config.yaml
n_layer: 8
d_model: 512
n_head: 4
n_kv_head: 4
head_dim: 128
d_mlp: 1344
vocab_size: 8192
activation: "swiglu"
norm: "rmsnorm"
norm_place: "pre"
norm_eps: 1e-05
positions: "rope"
rope_base: 10000.0
rope_fraction: 1.0
qk_norm: false
attn_scale: 0.0884
bias: "none"
tie_embeddings: true
parallel_block: false
extras: ["capped logits"]
init: "uniform"
init_std_qkv: 0.0287
init_std_o: 0.0357
init_std_up: 0.0411
init_std_down: 0.0411
optimizer: "muon_hyperball"
lr: 0.006
beta1: 0.95
weight_decay: 0.0
lr_head: 0.00943
grad_clip: 2.0
warmup_steps: 200
schedule: "wsd"
decay_fraction: 1.0
decay_shape: "linear"
final_lr_fraction: 0.02
batch_tokens: 32768
seq_len: 1024
doc_mask: true
train_tokens: 311200000
steps: 9498
dataset: "wikipedia_en"
MLP neurons of a small language model. Each row is named by its layer, matrix (gate and up: input weights) and neuron, and shows model dimensions 0-127. Each number is 500 + 40 x the weight over its row's rms, rounded and kept within 0 to 999. Numbers have three digits each. A neuron's up and down rows have the sign that makes its largest values positive.
A block is one neuron, or neurons of one layer that tend to fire together. After each block is what it responds to, as a language model described it from the Wikipedia text at the highest values.

L4.gate62:504504600563552498520496537536586482391564448451515548561572475482495518518520503474488487641497498522582494476514524485454516544564450511421475575490560439498518561498485451612505495554412533584513481449518595494431499516532451498540518582524557534470511526501502544445538513452471538524597481538549507478562436480434494564445533512565447466490490493486478537519520517545496521533419
L4.up62:521479505542470503464571486503525579480505473464558457533539500497513543509483470557432379507505473448520528463496458514537461483578555549495488475505603449566466593454546509515486498450400551565570531555506459500491564517559489498535503476544493511448501505541565441512490523482613517559512521433553525483453530515570489504589599570509548494474478484515498451526446477520512479471534
L4.gate341:556481453489479494498531458468453453500467468528454517557497456548469534443570523459543495523574510476498511552457469472508518607478509519572518511490609494491462477477532479551488490505582453451475563497567556475449590524506508554509513499551522379460513494491492543569449440447464574479443518488566525520483470479521477580502485469503490515451483480477489572544457443528485491450510
L4.up341:492551492552477524519462463494453563524553462588488560460486557459498523419496449515578485534528489491524568445528386545463467520495533494480484536550526422575458516474457503447459538481513448562562544460535519485512523483461517482576474553532535477513463571389520552541534504485442495483555503562483462522499457518519489474542511432503479461455509440473481468566559456484445486529511
L4.gate532:453530542520458558629561491486512490441452569502495505556459527491465567508495523533537427527504494463537535435499499499432491497533493528541506464502510467503431501487521484555456547518465552522523465521559602493500433505471523508432499533415454491549523455481434448492516481391539569447485504459556504429566530458532476560484585461535546529555451463473516587432463496537450517489498
L4.up532:455533454481475498518466518442471517440524481498509492546516539471496461507529563516472483559468512462648494621526451495557486477509461496521539465439451478513527502487473563457482474465509545528504523508565523418463457556424507509505473458446483518482484486513515499467436475458531538480507555508549465454460485516503488500479511488498491493487415585513523507513516458540523471477462
L4.gate722:491401486457451529471525531466453526527519484518477521422503441534510553532523428546498481499486472553480528576439419486455479458473484477511493493485489509595572473489435456545493475529453527498508493547473496541524528532525563414537553515523576571477510494444559450446560477509516555456438475551528446502504592509530494507481484473494532507493550564530489542628418484521571437490472
L4.up722:497496595479524562501585512502496507509510508535559459519547483486525481389586496472543511560493472558430478542459510505536492558472445498517495478476472481477446448522429499559521548539465384432475516470506509456563500449518524496488521505437488524511537462539417497513489499480482530522428442475460446478483462470535511423524474582524514441492482512470448510524500523457471510552529
L4.gate758:525492522550513536488456533528451523455479511550573448480477511470503408477578537498514504490528515499497542491541500465580484485473537467495554517551471517521539460521495475526484528501423494569496502502544495525422490454496484519462537510532445392535507447495456518503424462490488584482461424531507551429471512547572464457526542567482543531573447555533520465500543516524502533578473
L4.up758:492433564512516524463488534467460437457476550516508485481565567475469496504488483554399505514482483476557505459493523475507566511510475478486487469529541516482531553528491513559503501445451500559500572529571535494479463549458533550533503524399509412535462517553435494540502464479448492509445507530441563466454504535533506486444543483537513493455522520528486519471489544530520508518533
L4.gate1061:543445406481465501542481490481544445569449472497478459498493430514566464529507513552503480481507511497509537520462522525491470500438512525524594448519531558493535430470534484519472529505501533585469547507519497454516486556525499520477512460461509495478523453492571508479463503513496487517506562475550525433522546567534497472454553469438503580532463467438513500504516490542468416505464
L4.up1061:505523490549427507510498448466403498504509503558584526565473459486489542546441482501465503534512465457469480547412476556432495563473495462461501462484542480513517517403519540497477523473521486491476457453522576468412454498538507510504475524512527464521476494505525477452429515468522500495496487454526525494473510462526564504462468530453491502518490499449528489496555476504471552489576
L4.gate1163:543490481495527497366463510479472506499422525534447552537453504498482505464390473545487513553578427503578490492466477526479516535531535450495498582467469438486462509590419561534476478466511468483518504468534484482552426470490577448570527448515508578549470526450527513490500460535510484493531500529455523479514440522493597539523456548485514495517487544493436495538471511499565540519511
L4.up1163:396415470578522485530478590486515455484482500500498460506561476471480535514484464507614484487604505519532535490545515523527490452547452505481516485512503541478529515561541484517487512480523482491547465486549523515478498579506528472463514468593543484452507505538489512583505439564488468490566497539478497500447466525500471591458422470463469550552441563464490545512517494613483475475493
L4.gate1216:482432525513428530467483444489551483528487484495503465517486470532497546542511501504505382545498489459492530497433465503464480408426519588502470510534523492497531511487465529461443556528438554560483616480551514480489524426484550492506517515494521521493526454494498505476497531482481513576499481463522406564504521479484520535434613472493478535470487585486440470561495478450485507501461
L4.up1216:524493528471475524522547517456501448467438472424535543588454523507573527470497446562451471536537511510536489516450400495431443485452499527464528512490479493556578445510490534551523460560498564527492554513490520522478511511534555530494510501463495506531489453435509504552550495496487521534492571542467449501544494460483478563480564544551538615440504566474424494546562463566529486475393
Description: Prepositions like of, in, during, after that introduce a time period or event, e.g. "remainder of the season", "during this period", "later in the game".

L4.gate75:570471538493558537524524542519480480457455466536478488445460516479473511557535489546424440455555490564508516492458504525552457471509491485519508512465466453563492394556447422549475532511457517497515458469498538547498513442448510533484609582532516501441539538499524533505420542517476428478508494546498478457502531524526596501499411459495548482530477452509513476545444534511471468470517
L4.up75:566449438442533477469506476615483473424533513512456559517446480476463482506499519500507553429458602471533487440528473558429467480442523480469460477486454520452475583490485518519481487529468517471462564524516494476537475499517451512407489473448450461564510494546513490466441444471507558536525486475476460462485461545495506530454487492500460511481549503493527518516505520482502460575527
L4.gate219:510532522460481490543467434575435478525551533503521569442509544543512493525508530507469436500481483498526494537519512497419520481521511524428530510475478474579483503517515533456568423489538489469533553507505431470501535582509529503511554575472479478480562535491500547440507473497489515531551481504440449491514489542510524559496531549543459438502446496495552429553505414436494456515523
L4.up219:408561456477467492530491481502491505476498540572502537475516497465477506535455495517539519508419481405513517486538555407531485477460477497584512456509546475511477469497499505492463457496529495427422453434456478493494572522499491502546499494530473550507480472474485544483511497503480513535498516485486519459472519518509471529486524450456459542493528528518546519501551525538465481490496
L4.gate362:486518507534485442416510511524485467515482493496445524484554523480465519541551460500516473543482481531510503490482538470596458481490543469545509475546481495567411573468447490514584470548523493532452559487518557526464506478476486537483524515421487483452450530467521486501451479456532434490391533447508550502521551458459493558510499463483503479450509507480543505507459468494537611523506
L4.up362:492469519503539475435476514467466476589564533497438533554435490527458591488530488492486538555477445482503513459487531538567479509507521521567482561529542478465476523476498520547583490513518525446501454491460515540500483525455528482535504526520471461475497531449478477456560505429467492505557465465493486496475542490494448505571545583489524474530547547542550530518463503425518501429499
L4.gate470:513501505499494501488447572486502546471467389462579500515529521497536575569494544497511531490481506442474524511479530580513503487576532484505539476487477501507477567484457528524410484530550539486432547539490562489490454513428516474434499578431515498510477392535495439475533461489496531514459494514480458443545536591552510498563503505554548534467506551577492486501449475499472534462510
L4.up470:520482448502508512518490515513484544591496545485530549465533457523510498589484497528543473532534578501459549483529505618473441512492559504576472483540549548423427544530463461557562481577517482488504577519471571477506469546405480504433548515508503507519487476561452423475556458461482554506526507546549458391550494524454523486499508486493510485460525458579486496455433505531482536510558
L4.gate849:491464462465510496502514472468486459593450557557481537461425467512440484514474485491489484480531591472451486562422486577431525561494502562516497509515478472479511471489478457483532402551483460496510568489522483463514476550483557503600558514461536564542543483517537529499479451544459518588437545496503478519504503426511395505452530541532524528546537515452526466529530544501543480540488
L4.up849:442555537416512532513469542544480554550518591474519562383497479571532457478506545518566508508521484576463568537463479502528499489470516526495485500493508497524481481530531502467496387499538554560506495514474487467516561464380483488460479589491548479549487476610519569503503480498537442522551524522590561484493468428561449447547533481558448506540473533463494498519491545491500485456462
L4.gate911:438495536507549426548541525505539480546578524497551463525490430532516509516482498503483530528517544517491519537568571565473382501482580495483476491562548466518529518492409491482489531542539468523446488458495493496533491532508482544476576495498541565512460506565477560513459477470520521549544487414461502492561467494512572502517486471505516437480539510467510480503478466450531534492468
L4.up911:562496427421533510486512512422464495467546495499504489494465502543489490496513532491482465462486507506540500475467497520515455442469510472571545502508456427482465524528540522584558508457460551489496519489479482480528494457496446525522559499494516465545480522429492457603530450423534515552537459465512464542538468518530473533523553468507463470533472535512476459497575530485533485513436
L4.gate1156:494437495483495471523550442494513559421457488521492524547499504542521489512487505493513484463535500427471542499512584498446516431501493511512480559523466569427532471492465404529519454519473492490454479459465495499536513564530487552525532509435472460493511495499558538393478443497506459407497512449500486471560458529489467551499566487454520497515489489451479448503523529475504511505434
L4.up1156:555490452512491564509591497509495560524419497442506531458508490490465486500454450556539491441449477506549502465515542495506544520538470539479524512541536450512517414467501500497514496483540534513493456486429477541501594502517580444562469464447460546454529483610515481467479522473497561532511519459533460437541476555489494549508442543434541533523475511559503416555545523492429526541458
L4.gate1211:516517485500520488449444488470434439484570537510382558515466544501464483530466472530527472494493555449441515529438559573505477539516459517496516472532535481488474483474415532563527483447471520465524491490474445559483503504448421448510492500443483506525453450519559516566505459450462495378484505450499456499531489550521456462464479586527528516535442522521527510509431525461595539590508
L4.up1211:516497587522533481497491485540514492522466513484448530524434447485538490526469522480513439539480513562516510556470574524508516529522554554424530528492590500481485473470476526526461504501551511556488516487493557497508454516469507479494527556538429490420452489479504510501475430547480492532541561471459429450496489532477536476545487539462519498516543537488550469540471484550447505584504
Description: Nouns naming a creative work or medium, mostly after "the/a/first", such as album, song, single, film, poem, composition, and "violin" in "first violin".

L3.gate10:525479474549559536492516486442478494484528492476465492485439512530474506575510510495533453532459527562519532485471540518484486536451456544473446498531528474506424472462472516590480523500511478467475440485493476538509515541481514474464480517512530467467498481572532457513457495409522591518441541530554510532567546564553485441466475509538469521589530508471472527596518518563605499519524
L3.up10:479523441547429475515584492442537531482479517474449467438514459519507439552504519546511451596495524542498500453448500466393439539536525489509453522501456536508578499480444520507476464522472529481521404467467510463504497485425517512500464457537564496498531490544495508510543483446420621586519534596447518427499554536474527510498526511522460560549504582480477469505493537513505574514518
L3.gate444:502454498516519504555489442489551487432466456532503495548467481501480474473556504493489513586461473497506540460533536534565429472477544513509527506552525516566501495489483486484452479524475524518488469488472516512488563515477574489472478526483453500486634486585485512541474473491481494569526505495456503484502543537492523444454521475462538550436532513507528453478429540517532525573458
L3.up444:484481485485501493484478514508565461524446439480447476532453513514476482419493560552435527525463471582506521570510537459594526525520498436534503572473525446496486481522425496515481546451523544526500500476501528476511462497442526461445518461469431480553509503533577425549487466520403557554529530479584471510493491497514541482437496501546553585503489473489423565457515517470523432501524
Description: Fires mostly on "during"/"During" opening a time span in historical prose, such as during World War II or During this time, and weakly on "of", "under", "back", and stray name fragments.

L2.gate98:489427478435484516539492546471504461481529473527440541587540479464499488527495530470511453520489483532516473529513482548488498512477510442497469490481530565573480518507481436481479469508463477496523564453539533533469478497423496518579531405514431464538588509542457554475496461479500481483479478426424452462472488515496408457535502514469556526536537508524441479463459553503488571516396
L2.up98:574480506425474495567567533452477540477482521545501579502556476489461564476500493506559436464500441543485537463468515611633526570474567511515526493473571513500546520461534505457520507503484506623490461536514469593578534493508528508557462441559470464445527446477562508518517488525477517548494519504445481552500502523472471445502540426511475518488475521539465459497514534418552490538466
L2.gate454:433518479453490520528535506539540491509455465487550462522442508503482521482486529480493535514494510438496535490542470540496437421497481435527523499490485548471513471472481501564482451498436520566466465520541546519501475527496526462436526490486435463502497561473467546431479480463508503547469565452477564542428529542481570478535558518523557430476538471521398475488506461505524546522448
L2.up454:497476434437512522515544447542542449505483477498536468528483565484556525461538519485588546487452429473503487508539494491491526427427550526536460430521541507477542516502511478541474508513498427511508491494467530470464532554478491538468503463510429463454492518526449483489516487553487461586536588391493481482428517529534486512460516547463523461468498507532438512480471509525437507528510
L2.gate900:479536487498508487467482477516480564553493553465496476580494511539458503551507489510463482490500527451454494439501557509491486460475527542456497505472571507504440507464517477484482534503484535488545455528530497500474404432458589587443451443571514523457499522515516584543552536465484531518490533458507448505520534467457504492466543474466513506538532560556472483459477543462474514542486
L2.up900:511521449454474536499489594513516539507495491464478506431525461469534560438488476437538498493457448514535466483477535536511462457464408476523557490460523479477497462536476546488586493478528470464579481478520502498593521523564488488503533538568481463514448483521486538520489465502557482558509468441564520458501480520466537548575549557544452497457514510528516538483500496537605533552467
L2.gate1331:543524589463461533571497453545536488507492477524621522441546517480492452530529447479508476476537454421455467518453497489428509522567489489498479508448528519473465427498426515466532436555556468519460531556450559540495456531511420503535459563503477452515483489460440498454452504449542479392544483458464524533478528536520468521514508415474495522504512501452565475417505500539485548483513
L2.up1331:529518548537495468556532501537468443520512475503427572499536438539459393533466383454515490541476478467494531563516514470424480498472590462460525510479536545557487484415520543607525465530472501547554503481513505508493474522569451448497424543537548552546447517535491406482494470497451487513482522417494500549491532514445455450496422500491435512549476503505477489493518486531481456464467
Description: Nouns naming a kind of work or event, often completed mid-word, such as manga, poem, book, film, Reception heading, election, documentary.

L3.gate294:496525487550538531505500450489453542475520520474514521535465527499496487498435515476458476468425427430449588496480509452518467582476527451454442536498474489441568474509507493564461493569512544479468503482423515543475550491505478490465550496486507490461506494443483521446583525485462446430484573471459535495490499491547573467552544533425524542455462514523483481496485472511482507516506
L3.up294:445519516524518505504489511523440568554553443511529506502522521425503478510502451521491576553509516455506534524546534526491482511468540474477495576451504479472536442555562446510519471556489443496486467544468518492548476481498549542511421446488500458586529487466557558478471513561497593540562520496509512484514522512520553533466587535483458523460496490524466478480495480502558521439440
L3.gate554:481566559524447511516522480557487479529503453492506513482474439503515526452556522581513533440551525484503508486544502492534515511551487441531466551556549500544487456426527499516509541461459516435429498525488530503479505528474506482505485506485541450424510528536539503431486449501483480541544459577502586562579495495437471526460489593448501574473520489559481549526541522522534430480442
L3.up554:471491553505439513428437472523468474501516490565517569474501437450476411567464485519488494468518440460571532461489517542487546515425447590555401470541486462504493497497492452544528480507489435591509503520491427488492529534552453442522502511443491535490454512420450593517505497453496476538612539424535507447501513480506527528533511539495466509476560482544463507444554408505497449565506
Description: Subject pronouns (he, it, they, we) opening a new clause after a comma, that, where or when, before a verb like was or had; also mid-word fragments in names.

L3.gate604:424636475550479464588525454451503549540455529490469510472421463494440505547440460526517478457526555438497505512553521585539460479493491471474522540447522477517518559512535489507527503473493495574421498551438504534558513510534494552520540515495486530542514510504526478473503498542450523458491521525540478472499526536529506562504530502491486448547471499401470439558448597448494530508477
L3.up604:506556456508530509512483451454450482506564553525484515596501516483519506467482469527519475492458456485479511509499498580437468509434529474474508503471583445450483536549517487566535546493496494540488478533525534458515454525512445495475466457500444502444575493504479458572490470499526494519562466451505534549548498582433479574484480483417511439526446598567464514468456489496537568494470
L3.gate1229:488550580506548575486516545541562505469519513544461481464591500557572461470571457499475426488453463513433415536478521500508524537581447569471470480451436479554454506443494516584487564533511525488470520462458550446507463498428533494500470527509520577489446555571560535526567476473494540535548463480469488485506512506439484496516564547502477462537486517472500433519498502516559472606477
L3.up1229:526489530532482485471479453446419576485570501480453550460510493510492603534551510430451471422506464475457497509420512511461553563545440514493532497542445508458546496485528504555460518537464480435517504465510483470461552541484469586507529446469487476501528438531513472440513469524413480479504539482516491501412555480460508508474486481519440442534489440522505496450492544492512527446488
Description: The apostrophe token after a noun or name, mostly marking possessive 's (band's, film's, Napoleon's), also contractions like they're and I'll.

L4.gate47:500473497472446526528516566451479419505462487490477523480533439455536571471531479498511598468528549468462449600545529511542478579514474535500437474459511496469446409500460485440452465521451501495544538528412548522536511505572478544584540537567501576514489547418497415500469448535508518472518440403442496518563541472485495514508429554482481526524479508481418516411529503479498543538539
L4.up47:519471457449498565432415497535507441406493464476551516470512473519458438572490551535567539494471538486443526491528575512495489476557504412481549447470507574495452487509486495490540559521418479452464493543466464532559582432558490458557495504496516471472479477466485555438441496553531498460561510449459495424526487483451474474521492512541476556467525488520474477530547486458567541489473
L4.gate56:512516469525540503518460463520492497463523543445539454564529427500486508517524501504490513495444453463431455515517535498475455478419495463556503550519550478509550522494545470497502484461444390448529427454567519495455550488490496472496465546503516499535454465516503481432484510469594512454528535517565477498411417490524536496605492547415437529471522470447535443469543481548499593497527
L4.up56:459463581556537454526483509491492528541490570463454531499467500494546523527453519585477468466515584530503480473525487456492462470476495515493492478491516467460438488500530523551489507475478557443491485508469557593509484534471556520494486579533464581513466542426514478558532513532484540489494521503559498517519542555504391513618469490530540525534496438515474496519634465496501461541505
L4.gate74:479503426505530523491505525459499562556499479585511530500564460501486390426494496512481500577557421542466579514555493466500480551479485542524424460500484456466486486511499476451577461494440568515455468519439452545439539443465505459472402522540464533446492471518531568496477504479486501479407512480509462485507531537556476418479507488486528497413521502479421516497513454532501497455446
L4.up74:536517529474445464527500478524518543538450475450496499508498576477509426442479479555488435564508518545442477502533516477489465494521562432448513533462449455509452558523566479571531479487504530506470568494547526589531485579535492479517498554540570457453423473466499574508563467516504504534497480499457553588505526545524453451529499470587521585557497486528508443512530526532523519504505
L4.gate140:427474599488510510464504488487517500531478457426542521580617487521482526436535569468475425432533521540509511516450603498456467455556466510505528456432483490412550495455539493538463477497471518545441510465533566485487437488580517408503437500512531487581512479469551487508548526505487476507418487521505483478491489511471459501534487499487551517537551482427529559490514503541451526466534
L4.up140:523480515533567494500494521531509448478515464446520519499537466584553586459530528453508463528512563574470454485483567553473465601399569463519528480501490492521588484532437492596507494500551515543516523462465543461482532537443493481489450494537441506449576489491606425500499541472487541569548513527476496561510526497521517428502490468574516546488515496517406494520487505497521514477556
L4.gate193:521465512574492569508510502466461537515505469511572474510564498583479435573512572474483538554551502457481538474557507516512483536548430470480530491461541545438490510534466501528458398521448504497541436524449470502503475466463458490566560442520431569505423620525509535473546526531443513602467495417475520575426525497511527514446516513482476404467477486576456458505567472511453529523532
L4.up193:525475489494486430488485515441520561491591570471510492573504447458509493454580487419506455462502419537494548505470467545512466482563499496496511498538531469496461518541452455503530515454518469460485418503470515543557516449539467461516509511534440466524525519467453547491518445500549518501430517554473492555442485595541495454547439428513559538513511465491420554534457469517536532516531
L4.gate287:462525596524438477499569583510524588450481492479527510481559469532522476490527502512436488549543480500551503502554473541513503586505563479441390453484606492529555505464486464539485484503497487512449455522526494523512497480504546494443540490523547500531533525451524516484470501488527498548450514493508501468493514464521491537534505515512514576463522426442491476508440519566576465471506
L4.up287:536431491469557481538530428447529547455477523543508458472479510531491462418457454504557490496452465522546570468464532463578394486458424478534516478500534522565483450467434451516488508475543451491484493497480470472480462524570517511493460538529530546556482518565490511575545571462452539459564459503443509436462550515443537533503449544467545530500484512562501563541531466484473472513495
L4.gate351:496517584603491584529535504471514497504565576488497484543463402491475519472515554512519514513532490579504533564512531475532544472488445476528487529500513462475476518446517480536494465438485443528519515497465517527486541535498468507542457512554482509499517463475528497503505450500540482552493432494508507497453495470482547465537525477424520495505510531425442488541538529415464428527482
L4.up351:487467533535423583563436469435479547420474522472509521538558558528539538507544516475490469447552477456461563485491539510468483560480511506453514537542514512512463481529558489553496526519514479511557513549526507484469496558534498472492471479554466513476494508555529468463476538565531569450463544498505518451517484453486480535480527563545507532505514531497457513458503490499540465462525
L4.gate804:475498500551533523494492545473459509477496531530461488477502508488506493435469510502479505500463567509550578444488432461568446478523534461520497515489469508519488463539511502505398504446457593463481516579521473533423491476463522543504587461472497487470520573484530416420424479499489492483519508527573517588521476554469529509462471471465477473497488558550433420557558520545491507467480
L4.up804:537531465599528479447462497529556517493591526516569559491511487552546503437481515559490441461412542476463489527522455430462474463539523477435455449481490526494464528505529477507510488544505466516482408513526536524511487559483491514491529475533514447432520542526569507477513489470456532551495517530501446545420532534521512500459593455508507426476526463465484453573544517486480477469506
Description: Subject words opening a new clause, usually after a comma, that or as: he, it, they, relative that/who; also word-initial he- pieces (helmet, hearing).

L2.gate125:495524512515638522398429463503443475476453543575500400544517495476553546507497508511387521481502467500487483511498496548457454516509478466563553494483504563543464540481482422517515552465513487536517536513554512452576545539479475486482545498442483541564495479507493471530509434523461465491547491506537556507452464492530475535488563485561488536585486461477466534525524547534522522494514
L2.up125:530559476532528524417447487489460507532426600541593475483529473528512534446559497499460491532526500438435478523444519565511442538533488528509453490513533403524479483521461481488446466431513476518458612452465418540633538449508498484501453502479449535492482525458505522555570513500529567502584541488431525502460503482537543473475510511469506482544432498488488474535521535524502551461414
L2.gate692:517592517603566526529456556472587531503474491430529456532466521548452536467456509595453469515576492466512422615434443540563483500489471550528535488545544492471462517431496446580490542495452440530452520528556490514497570551477539587519499527502475560487546540544536469600408508485502559503459514505475494507474465481480497539520524497483516497556591554522516495506470540505510492517517
L2.up692:469469485502470495451519585452542521506438526506475530466577589417457467506408434453470476499528460443559518520528469419456535517423476526593497524566553535551474459534480457465509552518490529522449464523533500541439583493497536530543497546493499536432445482589458539520565469458529472563554500498543496487497515451513468528437525536576422514519459531470432498534502500512557552500411
L2.gate984:520534503476522535573516545480489535486499528461501531522487614497511507520489410608525480482525536481547486565453516498511508470437506495511518525537539515469443531461483510505585467462505519457497483441482530459507527492528528472505486480509514499452523477547497519499491488465503499484535486498453520578524486459511493439501496541502441512522516500532471489501511545528473462496503
L2.up984:513593525420501492520468485538530525530497476428466489438508559518509476537533503504501433574519536401537565495456469538508470538550495577499527478495562477567526490486501452523488446488472539513534491526542569527508459523526497427539566421500476491537528455473539509537501458524506530539520498511383483507549491427542456471449496507542531483501522465588502566510521540511461467465497
L2.gate1059:472509538461547495447503529514545485531576473448454445501487430523426523494464478483550504539480540431476501569603502484535500461471495413434526474466513426479537522465481519506590437464510490482513543517568507460370514479466501514482495493504449524429540534494420549426463448476454514447554500477508501442536547483556556562527558463514473582568474475539439436493520547476505550551469
L2.up1059:501472495477495552450509498567471558446524402510488435507492525530502497454558493479532460529489522444573534453548502494472580459437509517477473527482509519491513535532484508518484485469462511448496484478439556492521483473471486518582494560503479569470502539464465504590515512533471411513479545482453487484462477527379532558512561486565486488558525441472483423560473508558577434541497
Description: Words placing events in time relative to another event, mostly after, before, during, until, since, often sentence-initial in historical narrative, e.g. "Shortly after", "later".